Part of a small language model's weights.
Size: MLP 1216 SwiGLU, vocabulary 8192.
Training: a variant of Muon for these matrices, 300M tokens.
MLP neurons of a small language model. Each row is named by its layer, matrix (gate and up: input weights) and neuron, and shows model dimensions 192-319. Each number is 128 + 32 x the weight over its row's rms, rounded and kept within 0 to 255. Numbers have three digits each. A neuron's up and down rows have the sign that makes its largest values positive.
After each neuron's rows, "fires after" lists the tokens most often just before its 100 highest values on Wikipedia text that the model never trained on.

L7.gate521:184140124148142182101071123130098132098210137090105129130134113100153191168145094146172127134161133176117158183118139158182149084094080115122109107136130124134127115095096165049123127129062137095122141136101042141153124184109082131201157176200108118082168128125118109106045081134098145135121114151095129100114119163105128161181170084117097138162124130156094095108131165139077173104189
L7.up521:182145125158133157090133129136131141121166128102134137125146180120114146138109145158079130127161082144054149179075131186131119196097132046131098122184086090115128175119097211089137120118096129138099157153113047096104117172119091150199124129113105188159152178122136129096147101187154079142134150100181131177131151252155133168103112084187112114133076119180064086186133138106087181111074
fires after: "9", "0", " ", "–"

L7.gate395:110129122089149134179179130170155084080144163175178167091158121117150096146077136124154189140099130149148204146075138136151147148088112152131143128114105079090062099090153093151097092127128168130131127190138115163166127207132129118139081110127129073155087138091130108109138189108075144130138105092088132094194109120150167099135164130132178150165121114124209161131098136072159137125142
L7.up395:079105193167150066126154068153147115165090184149090143143142164144128123138179174107117127197098181107172101100157127153157146144169162114176112108146179146138146102160138130147148116107134102122103110107130106132123117136111126168073115148123142082181116090137060131107171102141120140162136113107147167175152140118114187158121088117100044103163101097118113178044179196197132095190110
fires after: "1", " ", "9", "0", " ("

L3.gate841:152130136131134131126166109128129092122139160203125141171157152107077082137156143114096109120061122101077096089093145142198144164152126093103112131106098117091131091075078134147165125143159147175086116134112154112165086083111124118109112092154078121082173164165115172100138153110080098114083178158165063126149140073152117160127098121132117129132176152104132178076078181110144086182103
L3.up841:137127137001188169094147095161155127105179137137137096145125177122151128143160142114113073113120179136144173119137153107134056156201094142179136109113107120127152087142144124090159058113187159148101093205075155132115144106119123126102163125113113112128102107133082146106132052090146083099173126119170173117113143134159063110158135131123166158104135189090134132110097161076115101194087
fires after: " |", "|", "-", "/", " ("

L8.gate463:092159156100153123121078138075171119125083186128136205112114133127131091145133206113056120105150102065184112126113136109172175141148164116144161178177144095097134112157160114171152093151102134165108073069115158138170146100120152132117101170137115059140106137066218047152156121169128084124116111096131131155095140169100140118170129079172131095126066084146120117073161085162138101181171
L8.up463:146118135086075213163075111163181129132098068138138160107124123148113181145128101154132078079132156150180154130072165101124107118131123149125132152132168108162147081142185147113127107124107109128109074146069094111142127148074111132098127170184069116083142094172156175166166122134125134122116101086140090100112178141111085082125123078115090166143122109164112144138161104123155140115128
fires after: " ", " (", "|"

L7.gate1183:119132124147208121146172139062087128116082107136119103163115076121086139105129122135132131080148128162159135131135110112141170129142128141136101132177090136122179138129137119187142215173136128173142118154155115169129064118189153108176144124133122145111179162128107158127164116049139098078089182108079064181072166161142134187120127138178081149137079102155125154177177096111107131131120
L7.up1183:157099138172183142052103100073083113136117146103190102109150112152116130173136078128121134107143181156163104104143145076107145132088097085134048121160120133096151114100074183154089108115118081198091108113117161130133182189118242116174064122165140170092159148094101142067101116092135114098137178120038109146150090116078127064078137102156089130117143066146188145090095096118142098145106
fires after: "|", "–", " ", "0", " |", "9"

L8.gate599:199165156100124174123095183095185203182111139125151131143087120165142071141097123121149118135136101131064110125115086084124100058152114133187158097173050152113104140152160130123109112108066095150150175110091115130166199093147069130147135126120183177160154145114094090105133160090162112097114115125145156120177061145085136150102122160122197113212144124064172098068154169118208083186164
L8.up599:127053064137141080135137099155179121187135113135071135105116091084103089176117195145159069163154122133110117102043169142102120171129128098139162133149105190127115158153159110179117097110132066186096104125150111073141140131141120165140213162101151114119102113075136129135132179102162147153093131114141110163078159140094120136203113122191113107111196137072150169101175135138122137103150
fires after: "0", "1", "2", "4", "9", "7"

L8.gate1016:086150090130159136111146135151079128189124193115114069101147117183166128139128134131160152153123130088122136105130155084079048103108080166089150088081132106103133169130100124188165054117163087152181141076122167114052159131155095115093190084092151145106172156125095123117123176077094171116116160121140058111121118134137180108175255158126148080120131119131171107146140218148137169089080
L8.up1016:154115175112154091143225096122097100152115092175132170153122105113124058078174092078150091090079140148152146113096109143151149097145100136155127088063139140111117149075141126097182095118144162156097100126127161104114100107087144208113088137128093153082132094077120167155115130144158125150145152090124131119118143088158048127146110142167137162136174141133161167154112073149101131075136
fires after: " |", "4", "3", "6", "5", "0"

L8.gate39:129111085078130104166155152102150145141069127129030110102182092114096085091113145107100159107104096119153149156104131156135135125114103122123160115139139171123118100186133134153146067174152078149092138130118058182116155197146097130163164144096152159094136102067154107114111118149126110081139103157099102070136110102088180095143169161080132192201176041084162161126165068141121171142134
L8.up39:116062232129134135135169168146135142097118174130127125174045085103088124094163169067141051096148133077115095127155087111131142115124073083047172147093160101158075108100112105139149126123107179170133119191138140183080190110119090122117089057138192063140086132138110130092140120115117098140106133102103118129102122127142178083158130134100125114185147127082147132170152127151097196139100
fires after: " |", " Votes", " Set"

L9.gate479:179114092142110159142174100113105129135080119139113110080094124113135109144115132157140121144180096164123190067147153177128101083072074102138161132187084122071120138111088114133122127116101138098142177131107205085169162115083135114122129132152165058143163091124053156127169071116130054093124145088134121127119167054173155197153106132118106069172189070085120128115159136091127178124163
L9.up479:171205139186067100125136150090109109178132132112146141111151086114118173133119109147107152139161128129114142102201118120092124111020081126134135103140145123106150096109093105123134130163146151087123163133134124120101182155090098139133123119172111130096185110131109104120151133113125109169108179109088100150098110122145173192135083111094128125137166102069161065185182192096177130115154
fires after: " ", "1", "8", "0"

L3.gate329:084068108077136117059113119106144143149120206106149084186138172104138120142165106115230097139086153075134145126127139105169132080145158090092149115141150070117154094129135137160154143162160149107098168088197107164206117095090110178177219160153124102111162131095164122117170112183082108116206144179144153139144155099123107071098159117148110109139156102147124157114165093051184123106128
L3.up329:135109041085074125084084164116117093105082183139155097091103149106147137117124122086190171136135122082188075186109061097109163122110140120093115141111160134112168043143158118088036100164139185134185169072161137169075123117104105111126124162175107081101166158127117064137140144141152111170169138157118137183121141125073108088076157120111187124149198106067133091130134107135150174120130
fires after: "'", " The", " of", "s", "H", " "

L8.gate1058:120127150135149122124167148122189132163123154167066140158157155110128170136148114109112154057111123067166103141065132139155130187160131107111108164143132076128127157206094100065114055132131161121091146096083170118153107105098106103199060088112079174147144111125174150143098115144109151203133154129114141079135129126142142148129128153153108136119116070098125151138166185119117096103094
L8.up1058:069149131081136110194130122121116197113111133127133101150108119114142151106082121118092094102153164160129158124163156138085128124167100117137148110109133160173110045193157142134121106130127156103215137148061157152141186118139113083107116152130142115065144168118090144128109081203163118115114123103099206121136080147151081093141110023108089073113111164090152148144159172107143115129168
fires after: " (", "1", ","

L7.gate196:114100093149143210140130115189163181060100078146139154084137109143176105094120147108144128110157141118106109135117133191155106072169121111129125100111101132141116129073072065168128137117110140149099114141066135163090119103134062137179138139134122110092179104111201156119131113164138164091114116126130076196146086133134159078212189149174129121147129117135181140134164139157072077160133
L7.up196:134102098153138158121107116140072118121172003117136074105076124148145062114157132122104113079132078116083166102115121123155130151153145131133126084157098155172132201170124095147111120104148152135104137154137133129171152149098147145113163162171077158196091160080074133077174145126203130083132194095105128140121082145121154109109108111139125123138159158157113118056082148123111185205158
fires after: "-", "9", " ", "8", "0"

L7.gate1067:118137152107124182143141122141168158086108142132127157155146134090191117135127118111119131180166112092162131135136148111130118161160091105125138126169144123138172123149134133124126111140149193146150125136173140191103145164116078163185136127143114172194171104109119116132161125164173120109104127114185102147123124155164128162149053193158127178181048145167158113127142205070135138120172
L7.up1067:127117121130135152158100102095147175108109146112156107161147159141135154179169069149178168102117177161143150077131207087159103211144124091147127170105161168141172127119113145080145167141116140153168129162145155144111146156163070136121142133099176103080092108142101118098081072111173070121164141115084131123141124117101076128144165146104107171074090106142104116173191176150102125109118
fires after: "0", "d", "1", "9", "7"

L3.gate156:093140124161115081078123159090125129067156082137130146136103124125137146160092082172112140136140145110170180199126119072162138104162124131135109194151138097109129091123107173117133137101109097151144133115085158180151165136133089082107123122126145105107129078146138099154128083105150173131142159042105118139158160128087131162097212111131069135120125166077120152130181124122078152137153
L3.up156:142128131124161083110138071145145086144107154141038117151119188161169137096105170117116119192060079170126140157083163100117134120124119088152117084142090088103074137085090069105098137170169125129103104100121147137179105120141180147110091100076169113160124120125173168107103103164174178174157156073111088122106171103140126146152195133140083122139104090157116148112139141055125138138143
fires after: " ", "1", " W", "0"

L3.gate783:100171112128153097139147205138139126159131143163156144097133137111103086135135168167141116098106143139156167099146103093210114140191203105087153146115151138112108092112132153132141099111102149132134102133084163108113075182090110140158161126161136141109110158103157156106070122160119081137128142143073146134133119161135141155129135152021154095096076133141135112111137077139162174114103
L3.up783:158162080124106104101114091123098078146163175090175144125123135099095174091169148150102145192111158124164100108152143094112161109145127112084114111146105122131097125134121132144123117096139147128113205106130131104179152124154139109128118131101144096100128151091127128151134136080123127067127136096151092114105036066122141116160108076079125063131111138107172156129115148133109117152119
fires after: "0", "s", " ", "1", "2"

L7.gate758:106150088155195052137131170129106102145161109107132124129110191127147181141130120154139123090163123128074173132162106149129151166159154114134066118095152153069164182127132174092103150150127149095134147123149054176131079112119118103178079142150169128122127103135123171184144124087079157116172104097123127088140136155137114122190127142093104146119138136154076172075116190165083139129166
L7.up758:127152131173081143158136087156114090142064121079126071174095074164115138150110092106099112169149189141107135101116112139112103125136111101116122151168129081190193054106138132151123152096096128124106131175091138061132128110122175153130149132054170147120140110123051160138121137126088136054118131170122163088130115121081126117076183094108116118111147083112122084154099159145147161100146
fires after: "–", "9", "0", "1", "3", "5"

L7.gate501:083158185110158147177152097127202159095127122141160093095121111140101116152124123118104168107152124137114116189140132173149204123126135152146140107177160142169084110086128146172112093142156088072111146161093100099159176121116160092076183195079165171072124111146164111137116145149131113106144181134091119097128129104127047127173170121086161165099114081112105109164155130148125169141114
L7.up501:176070115160165098185144104151135162089166162150096125141135125154108149129155098153132135136150163177055115139116157117165141126116196134137097146160104158081083134178119126134098166115099143160152124109165089101199167132115095091127106102098150144113181062063125118135176127171155154087080130126135133075100111154113176150121094105140079162115114105112045143172142148096136116129087
fires after: "9", "1", "0"

L8.gate304:148107093125146184170140120145135092083095063154140130119197154133106062152113120096141144141109140147136177135126182054150116114139177138151117087135147135158129123084148146131164136143175080155063083139087094139124104132117134158109137166113142136140084082092091137085135116065166104143117191133081128162116134180140150076154103164149173110087139108101140123099084095189090113076174
L8.up304:127139145124124202140132092102094105137133118144112170096132143096114077142180135163091140140150132075141164116108143126106108120152125140146108110168180127128092134096162121133185123120112076142121131112090092151082126077096148154053159144111152157242106128177108156125059149101102144135107159111084113192144118151181152164129183131136096106145168090069069122076106103142136094179091
fires after: "1", "9", " ", "0", " |", "|"

L7.gate258:135134113162144154161165139112165094197136101103143204129083099127147143076160149117125136108147186136176168111138101173156171121123053143171092077088149163129157129110197124094117133117132085176073130099130142098128142197013098128140155173092122114088128149156133095101097137098082105091141109100144090099099126103100125141125168173102107092107114080165096153092138135176151130092155
L7.up258:125092112106112102143168130114056041130082117143176134138105163144130117120149122155166155161124166158125114155156079122082114173107151098141144103143050142171139163095122182109118175111151141142095114109175179090155135172078138107100122095106119145166145064139144093095130157144126158121124128141199118103138141156094112141103170111094119072126109121147161072116081170163082132070162
fires after: " ", "1", "6", "2"

L9.gate69:154135152170136133118094142153127149149110145132107093110140160123108117186121117116098102164121153161118123116098136148070128081147089187113110098116131124133130060139147141083151099074154067090103118120178147141135124071130093146146156065124121107136123147096134128205113104137143134119114123190118104139140156147112090043167151141037105120195088118130129133128104141126164097102113
L9.up69:111118102171148116106142137131104168081091096194058145147183107105202139174149140097184129148125185182070104150080132129115128054149106141161083073093122081131110118162049097132112101114088113170133107140133083139103140140142146098139107136157127099170119150109119121144148153177078206054064129159109132109123071166046113054185114135100145142107193145181067116117110150147132114134131
fires after: " (", " at", "9", " of", "-", ","

L4.gate1144:119113135119157087096158095106201112164149140106171172172147118123134125160121132163075109092154157117121078102116160092114110136104103143130141105124127147092138129138141115098088152120115056140120069075181139143151131134149158140058126104168150161114059148095172147128129115159150095131126138089081113127169166162097138196135103128177145166110078126069119138150135100174099146108167
L4.up1144:081118114142113145145114150127170102096118133135153101100174152199128176130127151097149135173132124106141107095166159086093107204153105093144093068125159176104103126128114106170079091191160124170170164165104139128137132157161121092103147093122117158106133130103128131124174132157125063077114117160174144154127169130170102099139096133119152101043105077115145022131107086101202116130108
fires after: " ", "s", " S"

L3.gate852:198147094161113071126096124116106156137121172159099151112136049049154094103146143179104170166127141083072031057097126160093183083110103140052155103223134049132154131053171129124097094110100097114130166150106077127138136076105142154173083152129172153081122177098145178170104146093115072156124138134138181135120100110148103117169091145132115099130141155139138089175154145104157094181115
L3.up852:175095112118145127132073199141095149081130134165138111127162119099190142127112143104139092119095166118095091109128105144167092111059148159141113137064112102078114163147101096157120138081107143186150073141104112136108108135087178154117105195221131089126130130173121128083131088176119127098076134099143214137111109142110065137105120088164140117114094085205124146135201123090111124090095
fires after: " ", " M", " P", " Ch", " A"

L7.gate168:152113152139163187179095144171190103139074093176123179146132170151180105151129145138123098098157195131145140142114110111129133150120191194184093148167130084136094142211132127152111106076112120133122084144081189156117082103123144146146120144158119140099119085109156123109129163111113166098094107132125081172102160093206142136145143145102130131110081200120117131124113187124133101141107
L7.up168:091150163156153167143092119170114084061137125109080103158142152124170109093154136163101148059179155166174098135138106109110102132154101157134049127125101138134061131141148147171137057095130067136071117077107143166111106153144154115133155148133123112095125139096115134159106149041128139169125166105136123140154188117104118122124089163105057101142105214180112076103137108128123100038151
fires after: " ", "1", "0"

L8.gate287:100127110099159139158150176139184188169130129154122106144159151118117116087110146156110146094166152157147117172108095094115154133147111124147113129181132120131210105119121066153121117117142106160105121083176154108086131152106146138135099153122083206101092129122177138180161170102084119128130129167146107132146095080117143151114107113101176168114161113167156131057139151159131118108151
L8.up287:154089131154168148195142129064174113114151120152071135103120118087133154135096116140126121149132151146132061129111128098159090158105095146200129170189136124138142116166111106115166090107104162105100133118147140120092110095118111130142079184162158134119166136132134144122096177108116161075131126101092109125194146160129121126162148108140175092099169196090155131113190170113095091137155
fires after: "0", "°", "1", "9", "2"

L4.gate1070:154124139096174153151141134132167115108131069084137213145093122160123112126157133122118117170197088136158141082073141154093087155105123155148112088097109119099112114125152175135103139122136136179123157054141138093108146147136130140117160097131095151147102155123126076155165045138158094093140159107129165088126146136108071147195140122105123080117066124118097139081140139127108075137125
L4.up1070:207103168056083149116084129127080140053107116107188101162128162087156092153128126129144135132208141152137095178101094107139165130111108100115112072093142105120118160173110184061084093110173128115147116134097112112144133129104141064171122103129112084136087157090138163137133147205109158080170174107100168163139094150103079113135155170098108125147158167106142135126155083185106134122130
fires after: " |", "2", " ", "8", " Episode", "1"

L9.gate520:116095126108127086112065062165174181149126126110100116093119117115170086156107124197084133159154111103164105125089095073084122102101125119094094078147148113154078102092111151129021140124144173169099072106128081144132142101105147159112154168086135136124092137170131033131142160166124168145153151063146184107166181096120185192127228083147129123133142117091107164114110148161125176138196
L9.up520:149158100094140112064139121115111187093094112135135131130137135077107144095147117115148116114060224139207136146074105115085139129135139213126095169109140134146154155176111147199128143119144125143118139145120167125158153089154061128098102158133150182140145133064112054140158200173106068131088133135172169113144108178085149129110150154158116101119141017153141184130125130124118075168079
fires after: " ", " ("

L9.gate1211:112090092150076144091147082130080129148100078128059104139121113123130106067091161181152140116089088116100147106110162110132144088069049101106073121196153136105102156157095136116109117114072128167076119211132144126144145055150118105123104120112107091092161104178092097155140096178056125174119151081090085131127109102078089158085141109115096111163130107215089115102126105100123086132109
L9.up1211:139136091139125090180106136154188115119120145153145121134112092142175105135079131168138124101121132153131149093144128073142120111141140170095117138122138088112171132111076158155101099141158110128161190185120085123148196187072146109170117120156128099128185125129088139132139087163150162087146118088191172137166093133117106093075123073095109109127117142129125097114150182138110127077145
fires after: " "

L8.gate686:080154104136147128137097210125154120127106080131099135135118100067090172103126161105142147122084208157084070159078127122101094156122165109154133116127136158173179060114097181075122132100112123106137148053114052130127177104097103161159091142171108075137145109103124126159172138096134121078159155107097180149157127093159109162150119118136170197164169163107172101100091158096163156148176
L8.up686:145092139143139114135137154095122140126136131160115162076100145082155091161144163110131165074120113139132111157132086154130147144143158137151117174164162182134100092133107048116153101110157139164103129110096101140154139103158241151162128117126144135106151125110109184111120207069101046125120177101171175181138113178092104128140117191142126140134130112133124122113176143125138133164127
fires after: "°", ":", "′", "9", "4"

L3.gate102:083161102108060149103109165126100215093183151103151103130162126121137118097172175173188087173117116130103173110102130131138151102156138103157075116150127149125102166097131140121093112110086050111131102077136106145113145073135175102128102158158151163090162092089075102169140140145158151088145165123169128107111145128000120128130127159153142119137121167121115098095213145134145114134161
L3.up102:111159142181139100117132138124145139162100133102109092120149103127143087111135141144127065109113083150058136082140097131172124144128084112133159174062189185120119136118131169142091148073091141153150147097122098065128206166134138095205090188150145149115111114172083100089125151131117150116139126148137142129110166145051111111048172125172132163088153188139149143135182083124132124084061
fires after: " ", "-", "_{", " (", " de"

L9.gate748:145186083146105135172120134183206154074131154173131159177128133111079081107126123154179109123124157140138152128110125136094128183151143122119131129123075087126123146138092112165068097041148060111173080164130146116161142185120096184152122068122097136115129093139120183136173106095139123133116150139113151072114138176132105127132161126149129064098103107094141071158152221071194109090124
L9.up748:175171097175123188127071128100154168192124153133120134201118115089209139145116097137149147118111138112131125175155149127139095154106122155140179148074133146110101093159065146093126084130085115057169108086094161097095149169136065064146117054159084124145124098142130077111192169102154132072074066161094096121130144166115106148189136114170111099172132140160126077141083140141117158178135
fires after: "0", "9", ",", "8", "7"

L4.gate1000:130122095078152117118092180123146173127131117145117137152101102149181093138111152089231164175121119141128161128126132154088119139193099119113135107115107125110144121125104213102134060080119101113122089164137181169152145194196102177095128135106106125074129083101126100122171094145057118109148182088000085137145123091113079135145078138066150077123099137094122130119104194134079115152105
L4.up1000:115121137098150142107035138153109094123138120181106122157141114142197063142096104127175176110180144140116145036109152169109142125162072141105103179162156149148107103106158126116081091096126173151186128156151068121057126132086163154083125160140151135156117175101077162118090139105092101122131125154075123147098148143142176116123107099166126111084171134080128115150113155153093121125131
fires after: " ", " re", "0", "9", " dis"

L3.gate328:186156139146072144120101100087156148114106145144130190143076167117157139179166169103144123107076100149162190139091092110182115088121131126113136140142115095174144107118129147105165073130139170105100126179171099135153125153130065069113096110160137132147166152144099141174153105130134165146119120103092148125115127141115165144089197162126123134133107143136144112167113062154160151059091
L3.up328:152119151133081159165164119128076149063112074084133135112130067163204126215118163100094109080109097222131146088106161100172160150196137082130157128165098121152186128114201160103153148042139183113073102109137138150111061105173083126110140127172177142167146119112120125151159128136120152103106068136114150122130174131118223125072128141112114207116136133146130071085127199132110061133105
fires after: " |", "0", "1", "2", "7", " the"

L9.gate693:175073154179164102097170118116103103142117065151128134130110112098159098142166027100133152097122095092095113156112167099097140115010139110131178114122102120144112071157130098139106113069107150131126131113144113136155133073140136132144065145123064162130204091121093104082064171116058111137150156166116170116145146089159158128170163073174129169120123182144155091091112120130184155139110
L9.up693:066197100123122113132195194167101074094125126058135158195167133178070065117088129138076157138154112189147144149134078208201097150140172118192149079086188141110134150133096156138088114134151200141141137159177093140090103118188103179157088118152182120112132167083141082131131098168127140107124110162114104120051146147139133146095129165142158113156176136158165116107125110150132140146100
fires after: "4", "3", "8", "5", "1", "2"

L7.gate1173:154097118115097165177136101151098188141128169166092136160140148117181101097122108116139136133156172122084116142145139104174124158145137182084082123173146123100183210085140079124173090122175058189161166121116105148067153111083093156114072155125125172101091152140182134128109137086173188090162133043151133105130120154102165164121111064112078161147092119113096090083161129127128113087142
L7.up1173:159073086131113150132126110172123149180092151094047112091161066181141151103144083107139136111146108069122112164165122092129171059151139169175140073133081064137105136156186152142162158149155132111141138117083125136086122118132097072104153139124125132164146141110147126121129134155143145119123087112127078163172085115125073148155158138118120138142140114087129162118170157113098138096182
fires after: " ", "1", "0", "-"

L3.gate119:135127056106136109134160131072104101189155176163054123135163088115123096135125179112136152106069114096192139066116078152162113146116105145206141170158128214134081123077144121093112173166143122120156122106165148102138150146170157138091120067109124108091154088127083106130126145110046148101112118141128137089151142170087152065125144101101137107168185153129098162161155162160168146147090
L3.up119:059115160120102110136104026094117130118119208156082139159169123109130150149110160118176191116090144094121128109054091137162092143183147072142142181179134174165149111034126068118153145217104140120177138061123114088117171147124154155140148111133145143127136144122163098102137101172114100120131136123085165101113129127107169115109149088124103127184103104180094202116118142162142146149079
fires after: " |", " ", "1", "9", "0", " households"

L9.gate523:140142083157111115162153089113162143192163163116104107108128110112201084144075058137140098129118159107131168105084123135095157129155126160037157141103105162131071125142092197130138097106122122167135099084087123135136161180211116143127144167121168162121106178115128121079136153176139107142119140126143131164092134125103110197118119105137174176145108077140102176049105184076141118116169
L9.up523:139152090157102061118200160139097086141140133150105096096104178135140105132088187143067109143108165122182126136116100150105145128119139169152077072135141150128052114090130105149097099132081098105098180127119134149143086184108124101110143134142139128191107165118134112142065196118120163115123125142115100135157166114120152105123152164078154090100129122060097146081089167164184081129106
fires after: " ", "2"

L8.gate572:087086137098124132177118105104116105107132180140073133111144107183135148140156106155114210152136199157119110128157142128102078121170089176190106138120123156169120152179146097131211209118135150166120139106177159151111098145113129156149145114145115072068186122143092147141151101183097064131168107148146117147131100189074152093092122137177094095140121097115156104153117172084139100157129
L8.up572:089084138080141171074116156110136166122140099127114096119176138130122102118169063173171087085139163110127074086175149126132130109140090122140093188115131118164158192119141181102188138130143219123091073141168155111058118160161186200085093127085095091148164148188141094101128142106130110141187095112143103126175095072173114152173115125147116152101131129139129112133117091110098152161159
fires after: "′", " ", "4", "9", "3", "8"

L7.gate561:081114097115125099143115174167169139084165101119154170101127126074136131185128086153117098116121160095162105141140119103073100139111135138159118179183113114130110094103103116157084084103133154096122157095169120131109127143212127108109148129064127161170092183126114157083122143180116157119147124074094139105153095095098103136095139146167104160122129127177139170097150060160142083128091
L7.up561:113106131106182151084121117139184115095148073063141172127084084131138146173096139137110080085148128142147094180103103126157149155092150120102120114117137166116128085139109099132192145106138195138138175084088141107113143103114182126183109099139099144140123072105183132154114163121134113160148115141142160194141151171103128131128109086131113086122107033166134079087127154080146066168124
fires after: "1", "9", " ", "0", " the"

L8.gate567:134148078123137169057082168123139172128152109139071159123109122131110135117086111129110103128156128116112117117138150125152133126100132106096095126134168131093121155154220149051125160124113141172119154167143113128083117128125133121187143094154110102130088119144095126158097125126111072086135155102121112186147151090109156098101129130203114185119125115136169156094177121123164118087213
L8.up567:138091098106136140068058131159135146119141166133139126078119124164178161088150152195113123122162099220114118140100142051115120083122099135077110129165201115129133167106140138077144124145102163158186192152084093115059168067132186089128154082146159159113140130105105140172112083103100077154157123142144103063123170122127153113105122094104155154159097067138102110112135144120107118102154
fires after: " ", "–", "0", "/"

L7.gate687:138094135070105124163143136197172123139169125141133103098095146121135085141152107110111082156137141131149114134143138138108161129127120178073040142144118114176177116080097110062116136194111093063143097088109108141132147155123138165145123138177123115145129117072124150159156127089056121118103148081151195119146154063162158134154150139169127110150113129148145072090114096131103062133124
L7.up687:089108137139187136168182121159170123067141142142111103147141119118146139147105143066116117165143156189139116147132167127081167136181138074117080132115126142143125158156173058132117076152135142085099115110159179129132162115128112084109175115171119090127141122155089130130116170143135139101154094126168137134073136138184115106084083073146130098125163142150117125102148115120132161126065
fires after: " ", "1", " De"

L4.gate1068:136179132134164104074172150168159108120102104141182139115161144110191113097139147162106126159157090134082087095159093073098143140133113158147074134109134137142145127183150166090133132074126176123173172140150134189096127186170129113133151150102157144127134137139173142122118140132060153079171154162127112093173154180129118140072097132121102165136116083176099135085159115161161143125112
L4.up1068:170131099078103137087115171072190174149110175086193172250155114102127127097115137152131149146146152153138096090144110114209125073110164134138080178137121176158134109135136128147163151074106146105101162139174120116131091123145148087103101135104109135122160179128053123101146175122107117131159120141085090116115123166158087079142103123126172156145130131115128112137160081150124132098088
fires after: "7", "9", "2", "6", "5", "4"

L4.gate1214:133151133104137111162182151119119136110157162172145150145163120141155156171137137095154065148094150125114171139164101130127119131199148136158136103158194075159074111134171087078114112116100112076128142201083152116145047219146073132141104092097120129125067169071051126129117132130104182123131105164148114108151172147184122152187061194126115093109160149124176117113082182158202136081167
L4.up1214:130164200131133113136166137131119078131090136100142137138120157111151119152192138113091090105156153155149145118090141107164089144156118139056192125150140114154137123139102119110126115124094106099160094094029145158162101078134139132157200150170167172169072108113141088152103112107172153120088068096134101143060076127108151120126124121169084075177118139086157168089100106224190075152133
fires after: "0", "°", "″", "1", " S", "s"

L3.gate381:166150095101092136176111114121197131113083100145103178109089152116200098151135174083043063088120080103122122111099128115121120122125077137157121136145157133074124102126139150115168115094209169142072155207077119162120175176074075192171130098120143109149175098131133078177140082112154084067130127064093110111135125162108170097136134101098098086119162161118166124159102135138168096159155
L3.up381:143134075125074122115125105133208119096122138172037150117080092099156086119163121092122084125135123118104100083091119093106143105139139127125124087146160153099126104094133049112134135093176135153101181168097099149138132208068073185166119111109180160125144157122113108205108084109156070089136175139072081103128182173123129128148116104133094110098124128122132173159136155177153067219157
fires after: " |", " ", " Democratic"

L9.gate905:072123061135063102126133130088108141146135109138089111139121105124126085216081109132100160156104136068150153151129092123124119100135196107131088164160165137099182105148125147134170095163115056124126059129075163143143133085150177197145117125078151135115082133115080073160123152054151117099127090108114140051163171191105146102130110159152132099191118210123145111106113124158100138110185
L9.up905:123156172149177128129115095133124173120119147109062049139118151134205149128138144120150104182130144105088104124132124146164106102175085087107171216153170091141120133081125141172099107132147074090152207125098126157150186140161119104069133162122136136093149137084057098146122080102098121140153053095169194158139106139095133077090171193119162125112176123098015080171127198151086136172080
fires after: "0", " /", "–", " |", "9"

L4.gate104:070139161142050113173171146097093057160124176118089128174116134175131138149112129140160128178079153144135124140124081114130129098118124121119129069087192116177161142155111102161082102164139146119089128111148135084106169096100107112116119136163154053140166180075141122126097153200139148121175128120100160100146121088141072161128116101135158116141116096150130097127099087074139119088133
L4.up104:124133115116096124148123126156127105143139148123082170134179186089139142148147150128201184151084115124093101109110078125132153108121092103163187035056108084156185129214118157148148080125177139135196177125117112134162153092148148070129184104171107131185153139124129181129161085181111146140166130134141107151174127131130116102113141130123153122090171096118167107117108147128137087173131
fires after: "'", "s", " ", " to", " for"